python train.py --optimizer="muon_variant" --weight_decay=0.016 --train_tokens=381700000
MLP neurons of a small language model. Each row is named by its layer, matrix (up: input weights; down: output weights) and neuron, and shows model dimensions 320-415. Each number is 500 + 40 x the weight over its row's rms, rounded and kept within 0 to 999. Numbers have three digits each.
Before each neuron's rows, "raises" lists the tokens whose logits its output raises most directly, leaving later layers aside.

raises: "de", "ame", "ing", "iment", "der"
L7.up1580:499492532488495540505513484464507500502516512426529477570554451493564490473514459499397461486491481520526459488417500404496489493506527488473547533503574541532516509542482502542482576522508542501450459473538472512477506486570485480500474446513475499477506530448487566507514523509398445500
L7.down1580:429497503431490526466549502479535589539441497503519501592494461494523467516495592478445544529504556516451534497550430467525545517529568473534483437512541540476496451530512548498517588528468476520457549453598505529524462445490534457559434518447448540557498516524527538521520552517528590497

raises: "ces", "ce", "cast", "gent", "ged"
L6.up63:558529505477471476535440427548517504536586501493508469513557497546460553522431501494524526497462492545524498583463419525472565478438525498530514518418484548459480532474500530454537505482549557393450458520609463500463475502511492532520475449440506558513488484554529512507536531513509495448
L6.down63:507510487516493443473455539522471473480487509553475463498493499518516504492433483505532524478496428550525494541472405464544550553526493464532568601498439520498483429526531537457499557526535522523483525480456482492543518451465545447487455479466425625470449520480458481519513469526559481499

raises: "ect", "od", "ode", "ects", "ular"
L7.up1487:477494555509513509442512564533508479492502570464518428502510487456533486504535501500552611506549503479441471530497468455520551500516515476508466514546494452497489565574556454511495527487529500562544514482468495480451520482473472494446489483462516467535545457528521550483527488458502511501
L7.down1487:465524486499513514446391529447505510526538568540458476579550534433562519588463491562528458555537497552515496526473445530577468521550491507461426581440462396533491504502563490457520511522564456524499505504443440513538515516525495475520588386481509448513434508536507542448558498495547501488

raises: "fl", "ball", "ney", "ance", "per"
L3.up790:521524585565541579548575420503489455465471527489492611452465479524441558541569506445459508542505532486502554414523618443521491474515426550548546516501513524416565487484431496511459506519512476491482492488550486476553522493529550464507521506524550431524545459452484533558463524513509482486
L3.down790:574478609599552578556530448511574454424487472487529567510548480515450524480599506459427482509549485428538526513510500519497458468495489532529512528518457541503530454528397446475447488536500440495467513491532473482478543486559524445471514594490508452540457459417460472537450524399485446521

raises: "n", "nu", "ns", "ni", "na"
L7.up789:483520440479532530537551516521474488546518582561535501494481520460428488431455475523471544525480488500565542395484467476506515550520495563508536441535438432573535524510500480593505490427479554428538581525484504642472505504494519538556551503514494526498491510533448500433480503531518549475
L7.down789:574535498480484476452442546535523469525508486508523506520482501478470527545478512483517456509482502558524413507524529466453506517504454493483413501538485499582508543505475550555517491472476539508459509470515566581438504465516389553546500393484470527498374511488511596533447502423516474501

raises: "nd", "ll", "m", "rm", "ar"
L3.up1471:475576520583477493537482520523548528507430430507504491508476499471413533556483520494494467550508463520563486468472545485546530559503523488438508550557429499486463577539497533478480519605445491450551463488552443489564468482557486578508456488488483487549468482520483491492520487562499512487
L3.down1471:519618527524413436490526589550510566470406485481548485516531504457501502571472571473471535510548495476454501484477515482519542544549474447461508470537443483524447571475465512516503537478474495497515471543516466521555471503498451526511443428544474435539455589458473484578568515500496497482

raises: "h", "sha", "kov", "to", "tar"
L7.up11:506441420478439548473496470616504485587479483496447482519475457562499480499521414490532544566563487502521503513433486527518515463485567471524519475515432499503516495511468519483469496424553493538550507507599493480472464497456507527579504501520551477464469512505468486511489523494476571574
L7.down11:459562504486449487534542533539526523485468605541518509406543531571498488472492502459510412515544577467542474455513501511507494499515554512542460468481519536490501526475472494487475521537494468565399483541521555472539500529493466496541428493543431515515447507521520497483497467592497410482

raises: "{", " =", "^", "(", ","
L3.up1557:494475486533509524487518518528528447428522484476545454451568411471463480448566472482612462461465514499508503444449503544517497458514540533552563543536568494555487466490491516535522541500505568534508516434570468497526506603532462514448471414484496504442476484512433569455511405450540559479
L3.down1557:538514496523475520524482496502562507533480507569440453490460548479511469474527527460500472427486531569530364496492442448566469529485474556402481489561524514477496466489453496519458506506455491481529462529585539445535435538506425530501526482507523495457499504511507575496601516543510548517

raises: "und", "li", "bl", "lis", "ont"
L6.up981:498547460519547536536470575546490470517485513461495510519560497463533458478493447520502498597488446545539486496517489545430475504537451505553502528487508562538529506508508409548495443507438508492459509512573467507485514594497527526439579448494527526478570491516459441535511530510470479506
L6.down981:481492523542500545432578467511454540461548519591501510528509473402496473534446480565485450487571473503522469527454480523479469580474382482607415519546490512574477558506483412510391457510509488553541503478565511473459443569569456525526567473505458539446479485500520473430553529444475518487

raises: "ight", "up", "k", "ject", "ff"
L3.up1762:498537466411565521463485534511433509541489458430532459398478486517489482498510451512533560492479466506549553477503412554490520466464472524551568508469539555529520568512478468427465465486540467456546489468514536405444456480503515472496533520515578517499407542498532524461478544526509530484
L3.down1762:510536494492539507465500527527506528531478538465490475497497450464467491498499563534473551513526480521564479514509441473561473418507506561471582525504544579508454436448500515486462430500513515482494551458398610418484519442505521431478581526553524519493390536495556476493448479569451564439

raises: "mer", "e", "g", "ols", "ng"
L7.up42:506513476425575488525472482530445442463507509472453581502542492478378484559538437510474460456472438486439485508451449603415527481519549530520482476566432474503486516457549511534557549537472500526480548477510472533519525509522584387424546497519503502439540479464440457465495597522495564362
L7.down42:539572557473491502451469530433536419485523490471449458557528499457504480530455512577495485508552448569472461538533512487517451489530477478487497450532484538581538461487512503503480571482559531585482586526472496466427452500545558465601520476467574509474489469519503464566417438491532477416

raises: "one", "thing", "ipl", "sis", "where"
L6.up1637:555506468504400447558595494548551456516482488478461530473477591459548485506485466493378533445500483493503508536499495445489503459460469524481424500538522492511531547533544459513465495409451461499524491572491426599385493555578432548457412572487509518497484486523404512449511531529508495488
L6.down1637:451537468568443504441523504490509461555507491478528481456532530552497453491472514587526516517481497540507525572476507431564425536557425495523538543451482463514504408554487460479553597475451532506545432504451557520509477491535506424627593455430499484483444454557507467493579494519567474476

raises: ".", "ident", "lu", "he", " date"
L3.up902:481532505430614503476547468454489487600485478541528408467486468521469534560497459501471501495531449542496465440452491533519492467544412518523517532509431462482554540585522451512519518493555542443522475491428446559532583559433572460511501435450456436551456446542391517521555525449416497548
L3.down902:439517544500540501534522468510468501492445500481542456537420429517501549519483496563468506433518468526561439526495500503524427482564441532506547512547435498526515506479522407540519462559529583417536494532459510515494491504397560448533511478463409444555500505544482502533503499438477473469

raises: "min", "r", "ly", "ru", "aw"
L7.up350:546529562511539479424449486509595510469486453542564525431440442497527501513469449480483500464477455514521541550518567454506522509472486535495496468541428503537476473570500514533513585532549423503566501529501481447437534535544450508472571526545539568411513494502479467476516448470516493444
L7.down350:464486501476448469445520440468485556470516522527573526449495469537507533446514528541487494559504493473459551564522563508571524473508541502443501436525566497503496528503485517475540600483522465582527484523524553483490485441539445602511560502487490517554536523473490492497431558489598535484

raises: "lu", "ised", "iled", "ilia", "ines"
L3.up787:494530515464599501498501492449484516477608452488444481471552481519505461505518401448546509438520473521507547511450545563504452512488410554498546552581491451511555458536496368480494398578493539480520535478423475448509511497465536486464524478485520482524421507492553529523512517473462460436
L3.down787:533505538442531581494520513509493449514587406480483534514469519513517508458500491455552465493488415483499490531435530450535433421530405548434505519559448455550499468540495416492452464495526511486521576479489517545507523474481497501522497500573544479521447503508542500520517546508463507465

raises: "que", "non", "ful", "not", "we"
L6.up1495:495492499498413529515514501528478401465551567565455525485529498515495484534513514554532534450546520466512521461465474539507532526510507448535420551470459502562456478483527568474515506451440570487521546558505544461534509504513465505466493448463486530462424516549528504455502494554595546474
L6.down1495:492552449467479487539490470492495507509441526459511488478421489532436496500537467502510516503505453467422548500446517537530552557527509495481503529530521539532501507542485547478507479499488522577569504523460367466470446562587527509468477453487524458460488628543452580501497474561549515408

raises: " where", " also", " then", " thus", " however"
L3.up1173:516494567387489552541424576504516547384482459558524514488487512427531472484455487485464481535496595451513523501556489559486539495466452530455446473429480501480485476533564485474536557488489513512521514487430448428507494433540542503488517570528508474453502520455484545475435446484503478474
L3.down1173:495498550476444453500521469490491528436479513493534443528520448456518493505515547484489455575493491567519431532469442424519432494500528540465515555471462492482524547537509515517486552439541497511473489474522491423459520417504482470489445495512467473487510458504449534494539480498316551555

raises: "ü", "yl", "ide", "ix", "N"
L3.up817:478504486500589542486509531503430473516564578450514497481555472401452461485492506536471514468555453463508454473456526524464511479534514464566495492553522519452501503473456524539463463504558533510440490532491438558443470419483631448536516442413410541481483459510533456491445453496496589629
L3.down817:525482465535514544452522486460406529504586590449491460575515499427499540463438518555452543474549522448465467513447428547478495497510559504547494502492518588440494459470436579553479447481509552569467515444521472483483437462498593493497536502443453552457448465487546503550466471552498554540

raises: "tes", "te", "ted", "ient", "yn"
L7.up1361:487535524521505440574542515475483515539520503530472524538509558489569492487433494448479474422489492437477537407542455506539491473443472432468542523518457461513484421493475474543504510543555484580546499508529512532477499486493544423486478504457470506539528470511508520488483519544450555492
L7.down1361:453448508517510529536530510540499536496565505444465536524606398509489513478463543526492511494481540520526496511468479480522514575501488535418456543499452535490463495469475517515448547484520518481500468418503467491449570481494611561515497517491508564489565458520488501453517534462517502480

raises: "ving", "vent", "itar", "id", "ved"
L3.up1667:438483558479530425525489475462470538503496481487476530475493478587536503526473479475487515491538440468584518558531434541521547511561564485535465528521476508516455504518456503469523493464457464531512452455458529517493468549548515504491491510494536480540526509516408493435529503492525461566
L3.down1667:485521541551563545533511421459490506494511504511579491547508512556503529549492524551490437478515530481506537563537519521526584538538572512443471498470536572521463530469461487443521513476454520502459400458486546534474437526457470512530511514516511444527509539481499478486450491519485487547

raises: "ey", "na", "use", "day", "han"
L7.up1747:521529457549492482520443480508504526525523531537448478508502491453404511466471444547525516539484555541456515476552483499482461485488580481491488496520562451493578526473434485491554503572441447463550523511458489508486578513529454481437525397447548547455468443517544478498566423414574497578
L7.down1747:540573472533503488525549478476487539455537495574444505475507451498477465462478435494512538483475539494463551541469467524441439441508547568538511518450474579518472477472462550518546665508531451531529522510529498521460469537464499502474571526495539477445520514533494561502541450497463473541

raises: "nal", "nan", "non", "ney", "nam"
L6.up380:483517478524520490528492552596465477448433453485519521498509524458507530471504523449536464412519489465463530568448499412502555472496533482502395526519461504550541420462546487522534502529503502513489532515557445533450408502434554589522466494475494440500474503477457485523527462516431559624
L6.down380:578508480452555467539554531464573502386505567531424524494493468400461534427543519473517521526499552495531597411453482539507510585468531540542521455503470487515444420545473496521437533465446532508513532451488461532496496559533518511526453537509568541534508499537464558508496416438494479585